Part of a small language model's weights.
Size: 12 layers, width 320, 15 heads of 32 (3 for keys and values), MLP 512 SwiGLU, 17.1M parameters.
MLP neurons of a small language model. Each row is named by its layer, matrix (down: output weights) and neuron, and shows model dimensions 160-319. Each number is 500 + 50 x the weight over its row's rms, rounded and kept within 0 to 999. Numbers have three digits each. A neuron's up and down rows have the sign that makes its largest values positive.
A block is one neuron, or neurons of one layer that tend to fire together. After each block is what it responds to, as a language model described it from the Wikipedia text at the highest values.

L3.down159:529522407511532464473455472552454585502538425473472488423508451511526544493502565486616641497530474557424530453502616466479475495470605532475489491595540537503583541420528440503549463504496564538594502524466586449535521451486521516467520606482474549462410504496471562495533424524484490473458402444554492500527472449405443471549526459592459566464525426456422488461583480516589505494459589471518435519488490530508341578447528527457370494594524468462515578520472562591564483451529496
Description: Definitional copula after subject

L8.down6:530426448535484505511485457484482481518539510494533499476514514490451444442501564442526525484458512596539469537413503436439460597478459636506436457470500489505488504561557500601518455538481545483480505462425469476504415590502564498426550514528590572493513525527490439478510458513463435498524560536562539480536528433459471557546548419466439460481556589576474472466568589525532556414449479502507548578525441449551494503438575446493566571479512454509480517504509582222486549412487534
L8.down17:505486517433431530531558518546505554467482468498470532552456478387532568416425489568584393423468504441459473583502497437535423526516517554469453502486521496511483524556452474452466444578540491504422643483472486485550521567509488459512449506536429384475502508543472498545569520589429580518479471476460442544510521436503523487426545525501466526522530489607555455541446456463554485516400574542506523423612524474508542488393527450464377480445466467509520543567460431652559560456567533
L8.down50:533523602496470461517425475607476458430605457536404530545501439464432456551559554523532525420422480537488477520546457594571494515387415491438459487426451534527615472477528531436480563547438480536475540483494503506480435561585502467528524417500543475544500469463547488512513589493517392493558597526526517438568456498527429537496530474463542512434510565473506426485509520461453434481586500540523500523558542586448510472566537575554443489520498555526500557436439587696457530508498604
L8.down174:469529522523531508540558396479590489463424528455452575521488413532519496487533551451502481464464497467554454483439473503539462470482494350518488462440520404493435480479488495377485447533501532531518458595496472434524430465461413563479488533507570492524485500607451533546562558416533488499536477454572428427498527434418553471506551447538478567504487508495494488600517594590507496474520523538432479523525507426539501521509511537446519566501462544522563453471491546704575526443400528
L8.down189:394466477455412544547473420472478495530536463475363500515462481483472448510463622486437521520435571516525516569435452551487469530528533502474457462533525569530507484497563508543502499519465537415491480549463465512461452496528448477534567477472501353565561456510584462519431517547456558479476415417440434508588506371513492516524598570510497520559489558451513456433431462459461550575554568500531545434556579502379473451549480478382509532435456502461619427444612504439545560485469505
L8.down200:606566482517522527459538526584432551433489530520450572534487504417606513521541474560517472551557486420548449543528550464547436518505497492515423618531559525520452440553477546504579538583487501468488473487468525528471504487494526519488448543490434542531517467449452455532527519528542403530574589457529517414496467536428509431497415549424476495509549450521602397481544476472550512570471521521472495577538578507460521505493506496506485511592480512453531501492489562361491536549554449
L8.down201:537484550650523531467500566412523561485479534464553477500480449543479484467474399470522489539413500455524473575530492532493475550440493394588621546565506511450509450532538438495560540482401588539424505484392448471462437471560526555356525469484525503547482478493517601490404461544458483544528545501511528488478521473500601514509477465546447584493495450456522468545489497553483438528467472491465565484458492487484505506485545480511518455487396571497501454507400511372470563568547482
L8.down205:516432525493494477566511510418496385486500435528511504530517443468579495579534452536485499477528474490607485519515544486621534505550479500518526494499571522590598470524503489476546403555454650475409513465537485506559634424459540596529496462439469429453471539459462574518525519450496527530487409471509488581525478491502506509428483486509493493440534546592496432546493476615524474521446586498548517502529513461521460599510481492558497470367436516429486441542491536332451471488519470
L8.down227:476435477508567489532555505447473519510494551471518506505436510471575419552515586555518422561446582529585492503506610533505457456452479529536484434496450496544541496526484426512457547446477468496483475528355421509489398479520501584433501446532533499542480470511496466484496540427415484522490565434554410617505497505483524607433518522492493402551568484465544536486453570562475443561500486537489450475476552529473520407577472623439493499458448577463456431446429446372502515510414502
L8.down247:587545484498465552493433428466337500528556470549479467518492516435554563473518453526516539494498477492497471471577525425486506547543451486554524525498423473571537564572448484443573462532547488492500452458483489488494488474512628539489481510533453552558466527501470517485544518558477501480482529564466480467568522504444471341584524586449489535437460479463620471491519473534436506527479498527500504469514568483488397592494554546536573481441575506542544473430512568411461534496484580
L8.down268:525491575465436475557510504495446617494495520548570567575480514477547453455468501546479491535465515458630517512441584485551481416477519380487573464476553416549496475490494539534469414526535589460464522547467579459515528511570457443450482476471589534599520480480436501438528517480477460491498518473564515568507599639404546460517626510525549475497454544520436512470519528497433606389475549518501513522489436530536534529456444447443441471472510435497487439523568409338534449542558428
L8.down304:481479505453508470505519514455441566494525522455525504594441475476527531534522491528607481425431533506540476565502530529515479496552399576502509486440438495430392560496476575561478550529467421503517503584504538528417481500519495451494456510496525444460559509514439408567485452525507579612493486462502516485500498477469517588479508465549541496497474443481669438447453512504473516480449538581529566538541511506501506551447523499477491508491435471544557502572533461234437611486571514
L8.down370:522455555505530439481510446479458515502519452492460478523579545458476409456500441561487472509498512488515451500553534438451474524510543396510489518432492571488474454404578474463483479441539519469492468501609480501516652492538595533532421493409479509587595491409506476475552486532482578512483518468544469473533493508596613541440451558609536525474557480469525552474463457424502497549584527519495505517521515419417508475506479463486553519548477446433538545519472474736495505515511449
L8.down374:565493463596525387471425548460486577422504471489540452473504439460498441512408452474554431511553538479562375556525376436603537549545441503470488421444462523500423557368452483592482504467456486495482534521503490517593389473462543594461538488485571488516591458478515500514508454505455482468454521491514489505461526451502536421458447528433534504487499449461430426500506512536438544605499542499537512567566541557515520590481493528577457417583529478581415475507437470463471515456576465
L8.down483:473498509507393499606498481431514527418522582484454479448523497479555477571538614466435534488489492508537472505484498495533507489452491495550544483565491406548417480518497485470399482491627471413568431466482431537447504388549447492507469423496550531506544466560520544491480484524489430532470458475462541482486494456497549475381505535539456582518455473496573532510485516412526564536577497505462543478538461562476560479486438551522477544516321593516443483508586483186470473450484491
L8.down503:435439450561481428454593505522478531569478497479461490598448556482522477533491442576531480483472512487474500464517537613430454501444466559507520607520480457468530506497502499524548594511600512451527544508393477487410513491507525405568418441521440489494479514558450523503428498466501528431579492501535405506440469458365555582460429549516438478417495518526569429496474479498381496556510526539455471467459466552525544495482483545602496498482491498519480447449493488285559509514599453
Description: Predicate slot before verb

L8.down3:501477488512480483506632555530562485520514479585483400548510496586522503518505496538425465488482457513549533484469513499500473472512446517532516500471526542530482563511505535525486441431518422474563473503457504528452537498555496454505547476563528461449509528521563520453452524467452505461429529508586537452532467462517527544323543500508577404411474482418554493492489510531417482438469534490446452474597487452466552451595551424488529493527523550593471545431485476209519465493426481
L8.down5:480470456504446512468454444545504555514394513528415478436439578489383584421571416512527495499539467512493476496532412436511492448401593461524531457517549657490511489531432441436483449433501474511522513494596535499507451512509496426544537511461483525486547468505611565487544573501370451522607486477451454462483439521555462389535526558495472468438380484516541497486532475538549424351489513475567464490490474564497471566427558536484465484551549480547544554492386517451565440456487526
L8.down106:466528451496451438469487499513476547505493548572513396622540493514435444583485523577497474527564479514478457410514491501575456549574459530514461529514476503515469513431460538485457487459448533558432442496497483517474386449471457445561565501545434561510472579475449549531550510489416505539486517469470479543445516546454586455471436482510520535456494482497604499430464498540557540461471500438474434486484562391455538484522532571519550559550476536495439480552460384226505533447509426
L8.down141:490477437453385460470472418503442480512463561442517493463456504440534498612537586447501531501521530524573364498500487487490600550427408458560598471542463528471486537496494445490532513436379532569538551515492558456542506490461586541570534584495441493531470454441424559598478557504485552490501492535558546453544461433436516534522551523477486467426556505444497451470598483594548520491513467534447482506442497430516512402502491584503594473503567411544453525459393575444506440605545589
L8.down142:512575385507463417438457429576531522448457568596462492446529520484486507501517512556481441516457496539584589571533555548527472531487484552472425530519454468486547501496495528531488479438452475540498435470466613468536534554455540496539493507534496412578506531572492562594487419459499544493478453553488525469480396524383448505527506524586511563508459504531458576511526457523476561528487410538553524536439477590581476600569521519547528527553476568506529396415487519309409488542456432
L8.down237:452541565467494428429504500468535494565568584461489537562418502487450442503531473525529502601434440493490455492469485402424517433477551518500467501505464462471447567494508504548396541546454529500507479472548436517491512580517435497463555434537521502494399407533528586540559525458512589565541472547488491439489568549498569378405559511554605512537447614508537537477502452525488500430484494513443548478407422460517499488546560517540483447504454542433513515471589453511496413501441477
L8.down249:502467568510478440454548398493561466435432479489606558368459455419471564508528458519529483465504481556467393549551483542524385413478493525543492477511496403515540508436480397433529521614558459628526523462563465506402458477469459547490437458540432544466511547512483474515497532441558421517426508495441473499522570525524512533461506496512499459567582407467390498602522455583457439496587462528548522473584479560548492499483444448455434487435566541494488487478420552517497456531516484
L8.down258:547563518516483509481533509537522429417477533502534469505529530488601475458535567529435562567437559454515567570475531516499521410545543457465467521471466472534461516595486488549451400530480488526556463471417522584452402473492509542485566353513435518399435462545556460504599460514462468530476589494601605458422509497489472511461447376509399440499522559455559476458489541483456483509400531438503451552547529496545572517612555442445480445614591510493495568450452475497604524497594451
L8.down267:451464437592564457493550466545446496495484572546485481535436610494486495477545491400602485504523415511504424580539511573513532479511529443506454433457439544463505560449454555496448472542522489532502429434516438484454505502503510548489498469411582515471455454591528565521550502546543409508486531518451580504486522488579434507515588553555570482480425529431473396537504545512499610435495487522481436470425544523474472513456524515545595499584491470502535492484489528314538488535467510
L8.down293:451494542456479500476508459460495474496484408526598518478524496432440525427547470475472589471427503466550504504457403586457524399509469454509539447559495515519510521492532534440604458471467462498451481530467481523431517510505449505440485562571466483611398494512471522409508438522504454493549555523606514403540479442477506530550523464586512459487520443440544480529469526602533486449534491520512415485417489519508514457456530418442521527571452494543559503547453473389445437535486496
L8.down295:428404533491426611514489563468555468501466475567565511630514537541474468491421580466391503434471466452498496542512486473507492507540515525543468528524553556516586503430531500577556429553497525493433530451486464495366496435575500564490501523525556437517461466461529516484595483467515456464560476416574525520464511449459525622418516481396530480450466420505527571435515406505513470525447457477524486524533488465561479402473541452487418553490443560585437484585431460551561510479583475
L8.down322:526528480492522431464437459535501473447505453511441547480559507566604494459528497434535565541488413516586448423470466461499500431533520411467469522499448469449515524459446512568479443530475540572520497480493467467450530484499497470516492545428500468542520429443517431463595493571527463346532584512512562531508430442553513501516502513430498563443497554436522596499519546463565494547518512450437487508550575422540537440481525480463539508484540541492522426545494538473457421583552424
L8.down392:487462484546492493466613505541588509494467576552440463537544528409467503600508455434558507486563512543462524448564551540504541492492556399371512472441368410477560453513529459575462534562501488487586462483565530448461521508607478475479580470626527424458510556510473572451557498449510574507430500498495515458425549585557576577552595513575485518443474505446594494493522513538575517478504551559500482485474508464510524585524507527418494560519444511529524457505506545526614594541425512
L8.down437:465484554424493479502425464563507534574459523528454475537529489504510488394509476442479492520535502461398505547357549551388439433504520500523470504456541469452509497468518512512449508502504514516553534507466541552467474504498592500482485446521544499454407449499479509539558501499546517441575490520547497584494495425508417500497510438523495513531436464435550509526523495467493434548392473495478463457504483504539487492558527502468398524515491421465507561458424510290462524493542484
L8.down485:473535425541524445434457613480552521502576474458441515481481458593486533519545550564526477525529507465436555414527478418585437475477543494552504500506517512463552522404522633526509486426474501649522433518561452493497479495591437540487481597566549523449518445596434432490571525410432512547484496481492427615476515472435521415594484449522487514518477480553520507484490524571548540535486453442482481549512534534398463541494461586512511479528449512535571492595533479423424466514504561
L8.down498:536582552548432571499483399551562482565546502443512454471456430553432493480473515466479546422459413525526488481482533425556414544469481509477433457499562510497499526476365498606517433582484435513572371413562530566494430482442526452471489494413480531445537526495523494479625521519513579472483468516464518483564499497563524477624500503513473503473582460521437487525529532482536539443582503487539530573543529538456443497471443475596530456534566536498466492503503467560480410532543480
Description: Passive auxiliary after subject

L3.down467:461475525552491458504475505482441510552482508489527554496448558477495505559505494436544543494489413519548508440535537480498553475515569460504467467493438516567471502528477541478493555534474452481529519533425550498464481426433534518511522490447537445490517543454603526514479505473486470490468532503502505567438486463432464540548522542510446514473504500498545438570527501532472497479420488440594522538504579403519516482561487520537571507444541506566516541494467552253494424486540428
Description: Verb forms before complements

L9.down79:502515497505447537577521539535472481478467509534561459510536458499532521535526588444502544490528449498523484404467475523511489485423473523488457470528469418525505475554471489565553542472501418488511410492524406501479466448460479489486485427513511447459517561537585447521566480531480532485449543500453524472400510453507486542435450559438486517494476478460546458541527469531569527511568547437569474450464509668488536499468491519449480490570524449453446425554540458176476428500472512
L9.down96:454517513477449565555546464451441525445504435557555435555427551442477573485482434484455486466571481490440511581501491614558512505446522437416455495418605519487475514593440551489498463516496421510527502514539497475462509568387406542571599389460517427495496415461512619451544472600466493435502527471507576499494442473445516439538471476509579509508541435480573534564587549561524456463481463580424530433552628533512547494482524372519500531585472502458562525456525559363574575509523454
L9.down277:449486439458507539525495490544470498425484563531480562494410446427587545480535462553602445432442510538559440556532460434493531509535503437476421556506474516497468526544579528520526517595505527451562476498446506483466555577616513430525508457521420488427531533439435497572484518555548488566534514470534410361517508459474510545514502462440458464547455461494624422494516510521444489491519544559537542540584513538526433531412493493523490570507536397504445554473538437301500513573533513
L9.down509:581387585568523461516532462519565559427605461511525481389488514481453449442516443515430484475506534474535470564442466534528514478507496532476517474438488584502444489455627517454523535516549446486396524576425463437437461462537528512563456518526451431485497458505445451515433522491498531389562419512535500459515452431581454489550533507497522519471433539489480535470570460449442486499516361523507485423595486640526482518454489531572610461493407510464441510405542527222437390449515522
Description: Purpose "to" before verb

L8.down30:489547531499552539487450503434495468471473551568385480529489491522452499522505555511484411441514476509566547458527365547570587428451504538486488498527514442511557410487518524435476533538542441456404577524450423583548454503501452474469492462435524396496494523518514455506462451496467487532496529529470504526524437483491486446426494459606575567470466466544572497470443543486490492555547467454446462500458457551501545512564397505481433450404381474521462450545513511420546482470523438
L8.down53:510513488456570516500499498474444499472528509491493474496481497535524499495498502519465524519449522508515521514442545531562498513486512529537523531478516483525534493491518507482523489498508491499494473505446481485510461514486430506529508501497513532487517522478510480471493506516474479492439546457477539454534468509491508488498494473513512536428514493502474511511493519480467531511459527495509479510485504509482505484543478511494498523454516466512482466540481464000534508494481526
L8.down67:490483497506471531488439542488428528450534479535508572460434547477568507473473569499509564473530581453415499498560442496460492637510510439514480470482419544511506463469510504421564455494457520614488438503583475467456536559556517593534434419598520507508535557420464552535504513454533435477475496508520471464455573490515462472517439577449532444486475526404496581488509566642417483499365540472502565518478566525458512451500419550594539437379560509516380546481554527366498413447548551
L8.down79:543565598479508484512478556508424467485582538494554483509502515601482476480518578518565544476513515594549513524538492513520472448572512561519576437517488583467487546453467519477519545496556538543499449449466580496559444428532510506492493527495501538601513512581466504437471442412509452467565460465531536501599601525522493498535605541483510419516526576486488485495472562489457533595601523514506513497558482542496435525446404518490507478481509543542453445490476448534659480534514587
L8.down108:458490462525498553590536524533479458526543439549500513520481471495514588546489485526480463492425508532551646502462494443493465496487576504478518464484517451503531564561552453500510479426436395473470459478571495494523553526555457486561542450480547477420474471523531574347477527501500508544509557475513509487530470560533441431487477450516562487526471532477504541414486547545514494572537456447520576489471567483461515395506518555425578496448541451583392515420476445730458468557461452
L8.down163:559498491497420512425481485501500593491533463519551463489581526546533484501466429520502415482476497538457536469443413486538458484411540530517532500443500512446428442542587445507514554521537479492590480465418560430588449431519529457492532598461417512522532459547583506477531519528546498638561557567476544490478515431426439448523501494397529413457555423461452458484549447399393486557479525497475540502551461493452502449450476465517485480451505390615491609517479539651536504485571523
L8.down232:560473565487421474545546541509519561554441479534570602502551484472495554499534517525514417464490576502401490510444502410512559502567464429535497539460525452439515500495438500543531429551514442516484522520472462461424477545514500545424487435503465450433525478430519462624530566586461545460517452364489519460500472486537582490530505437406498566510484410531500471602489550577511435467622541546492492424459562438592457593480508450534487497577534497432479499499505436542525502466501505
L8.down373:552476540480521507468461492521542506482505506391438485466565417429444529482445494616510531536469531419535500551453379420457472565453473582455530481421497547529445594534468572493508475449545542482488541516466460499473504441544457474556467477492506463547485566511488524452556586365486397461551587479519432502521475536521519445530500440541575534523445453615498576433490497522466491529474461499466499481435535488463452569498526450613550544620502550488599565482663432420401494475542423
L8.down384:558620540497462538439611548590586498574480532502526496425526575593602479484531550549515503443524457551474507486522523510385500561527502434451494606473623569589391500519549491434491492535521419546547576467455559462521460589363533516518483536554590526501400505529464501513518508533482454496461406556480475513412456541583506524446489445474443462544453513584497517498465493469511480468480499596583554535425527539517507549541512524493508669575493491439532482590517460549503515498461566
L8.down388:494559474523479500479590485479479559582549552536531432535474506525428535443588436450426442500523575575530521524456466508383459645512512515496529492523626453513543439432546536494547443538523382402461449450450545436533517450615550494550510500475591462534452502429595435436453510485585513564518537474531493463535513495575491550471510504533540467446473488453568539488418541393469421569521367545536454473560534449486554436390456496533505436458467438511427500459567467391446541453474500
L8.down397:469475504505451587414472467511614525495386452407415497547560473491465496549549516557523511569562474570541507483496457483480523499553533416520530503428457539440529546577533558469530521557559466529482545467488575497514451502463508503492517497479434495436490520460515588594495456550487471515607525475531527445493529524498496475556499491475519520513459479411474471480475535614521436477426482520431502489501442603569559539536482509620472517611518381588499539483445478639639523488520567
L8.down405:535480524505495547508483509485489512479510559518498504517504493530541438476487493479501524492472509505539500524466507512564495503484558553536473463513480495521494489497514485521513541494447432508487443487425516485537505474538439507530472469511547540550524522518490450431527405465482509561481496546486502499500504496531533479512521488499484444521491517480475493509482499495441492505517536532472484481518521513470479506543503507530497506490540493507495448508537496051569547520555519
L8.down411:455446517464542518492496472447519546475562404570581523476467380481487629528475404471512486490442468516472492492550440468472503503509419457508505490545562504492522562439438503515525536629461579536484420524538517472474462599507461508472477591442528483544495595447500483529495578507471479516499466496448450490450442417520434459555537504668497531530504616475513475430513572534580531432536568536540533571449451467447555527528519489499507486493440438508515560488461517646456537524546568
L8.down423:526432499557560450425531520522543573443541520510488526564514482521519521452483519506423470469551520456416533377530549470548493476615520438547495504481566545532544520510517559598503504452429550504545539499529537466459451537578492594474495496542519512514549482422529496493539543452533388431385522490605511599420490502498527516427552521572510491512485449488583505498495499494617417539496552550541587456502512472592619520440552420517556483521523438422573596480462468572616489492440490
L8.down425:495501446470521517482485512373515487523475577516477491464421588504458524555497531473560518553509448464525584533507579563542547549462550530501533537524502518520561507561514527493519546530583481534560421459435511467487528541460425449566498439527489560435565527565468476471488403559462498458555549578484509524533503520510520508570522506487537436451477509519485525488441461465469476505468502437474485504431492520558518469522445476573504544564522486523507499482484458311564422441520584
L8.down449:509491459474443513413521558472505480419558518439578480516510485450458516518469522501509477556450431546489516575474490484460422395482542580478475462567464524532497469516558510547585446473676511479550481449514519521500441508426555596495515454465474517436519534457541475478516559449534466558470491609459505360492544444488461492552489538481529436519555581482573544526476525474513465449499498549504481502569428482571551384544548507522483415510500562569524610530500490810544498465557509
Description: Review scores and statistics

L9.down217:463525546563500498484452502469531452469513658565458517558473551523447493616523517467542445464513514530543503557537548542496528476501443521517477509431502471523476489462516565531571483488555530501505510515502562555499483439567549506570545439574462428427501506451513444520438523467583451529482529578459514510472528541537498506577493460493606486409484542567537512538522540490457490493495516499408476477482519462483555513527423577592515436494427456584458429516498382323535544510540492
L9.down395:477468575534424511549582576558505523551529483444520531484573562433457491511492445448529498544592550438499520487549447493458531565499488469533519600530511448537515478550491469361516592404504450514461498527436484487481476409466527548395497502402477406537500399423491558481398572440512510424499439413453520530443516548508524448440512519517428559402448509544532401580540435481573484442442528536497510424529537449565546490462555480438504553499410614555528508522535530365422366529505471
L9.down400:487581575584488607466514465524460463434449545589536411498392499470494460555605518477562491496482530546519472517500547530568500488509450460451511416493525490467430511529494426588552499486556432511591493438504543552530454607535610477441499438555478524470524521499493489484559553531479560513553534561605482543462510499533472467550509430474409451506500467493462461592456366476486468574529535487579575526490506618552499505519432532502511533541425408493430508394440498481504437488458548
L9.down504:462437477534514529510503498502500509535551517497463549527501504425469517501448433519484499505504553492547575469481401504430439526407433553591578526520535533513481500537428503577497545501527509445492490477489526494549534432489461522519550427452440458402555396490545516499439434536516508429556554461444586498523501575518475605550522512444510504437466511619422498445547478590566470464487517482601543494445481467533553409546520459540546499518474539579544396573482466237547454496582569
Description: Person role nouns

L9.down44:376456509544520563472565524503511576537544551528514501443457504491509452491587454530554528558495510537504483493435481515502555538570578524417510489538531525432549512458516419460555479453511473610433573477597520490481482494516506512457475503479482500550590436555479515568523504452535357449439474523495427528467537516462584487393539536553530486500460538577569529554425536521484401578379495530519513539471554425453437508595518479613457506414478412525513510454549509644374537526618529
L9.down120:527546457535506480540502576497478490528518504505492511528475541517572537553535455534448433467505559413512502499508487591525452543525461481516511510537460419489417533480451552530523445470508498402423466490415512526368464486443490462417489484501571392585517501442527486529465475529448483475564574503541448563491465489459527494422445501479461456480498436494604425471503503521456508470481490493547512485479545566457451492504483461519543548524502491500429515519479358206512453467549574
L9.down125:470459490509443497431471522462420532520571519534445451456508553454466513500519467597485519494457499567483485515587574481462439383594588483482596485460438599496486527458444548444423473490515503585473476430530413466452495539515543534465491481565448538557519455573487484436533551502543591450466555456478415513479516481438479498481476545443545543519503456458569497502562543466472547557363498534449516431467523483494532489475523525541495502479583494524427569517507532392545442494467525
L9.down158:390429437495510525526575515444479522447455440450528441536411481474568458521469399550554415521423537473537491548509521554490454431490487520503491532457409488405485538508503487506450412437517540447498534474444433480406482547451517433535463447525465486516582518498512406596470513493530505543548519452460437436406433454505594451367522493498540554548425511506671510522427442558441449481442452551484508467502473482547468421558479521493499587512440520466485513408494456352538480517429501
Description: Be-verbs before predicates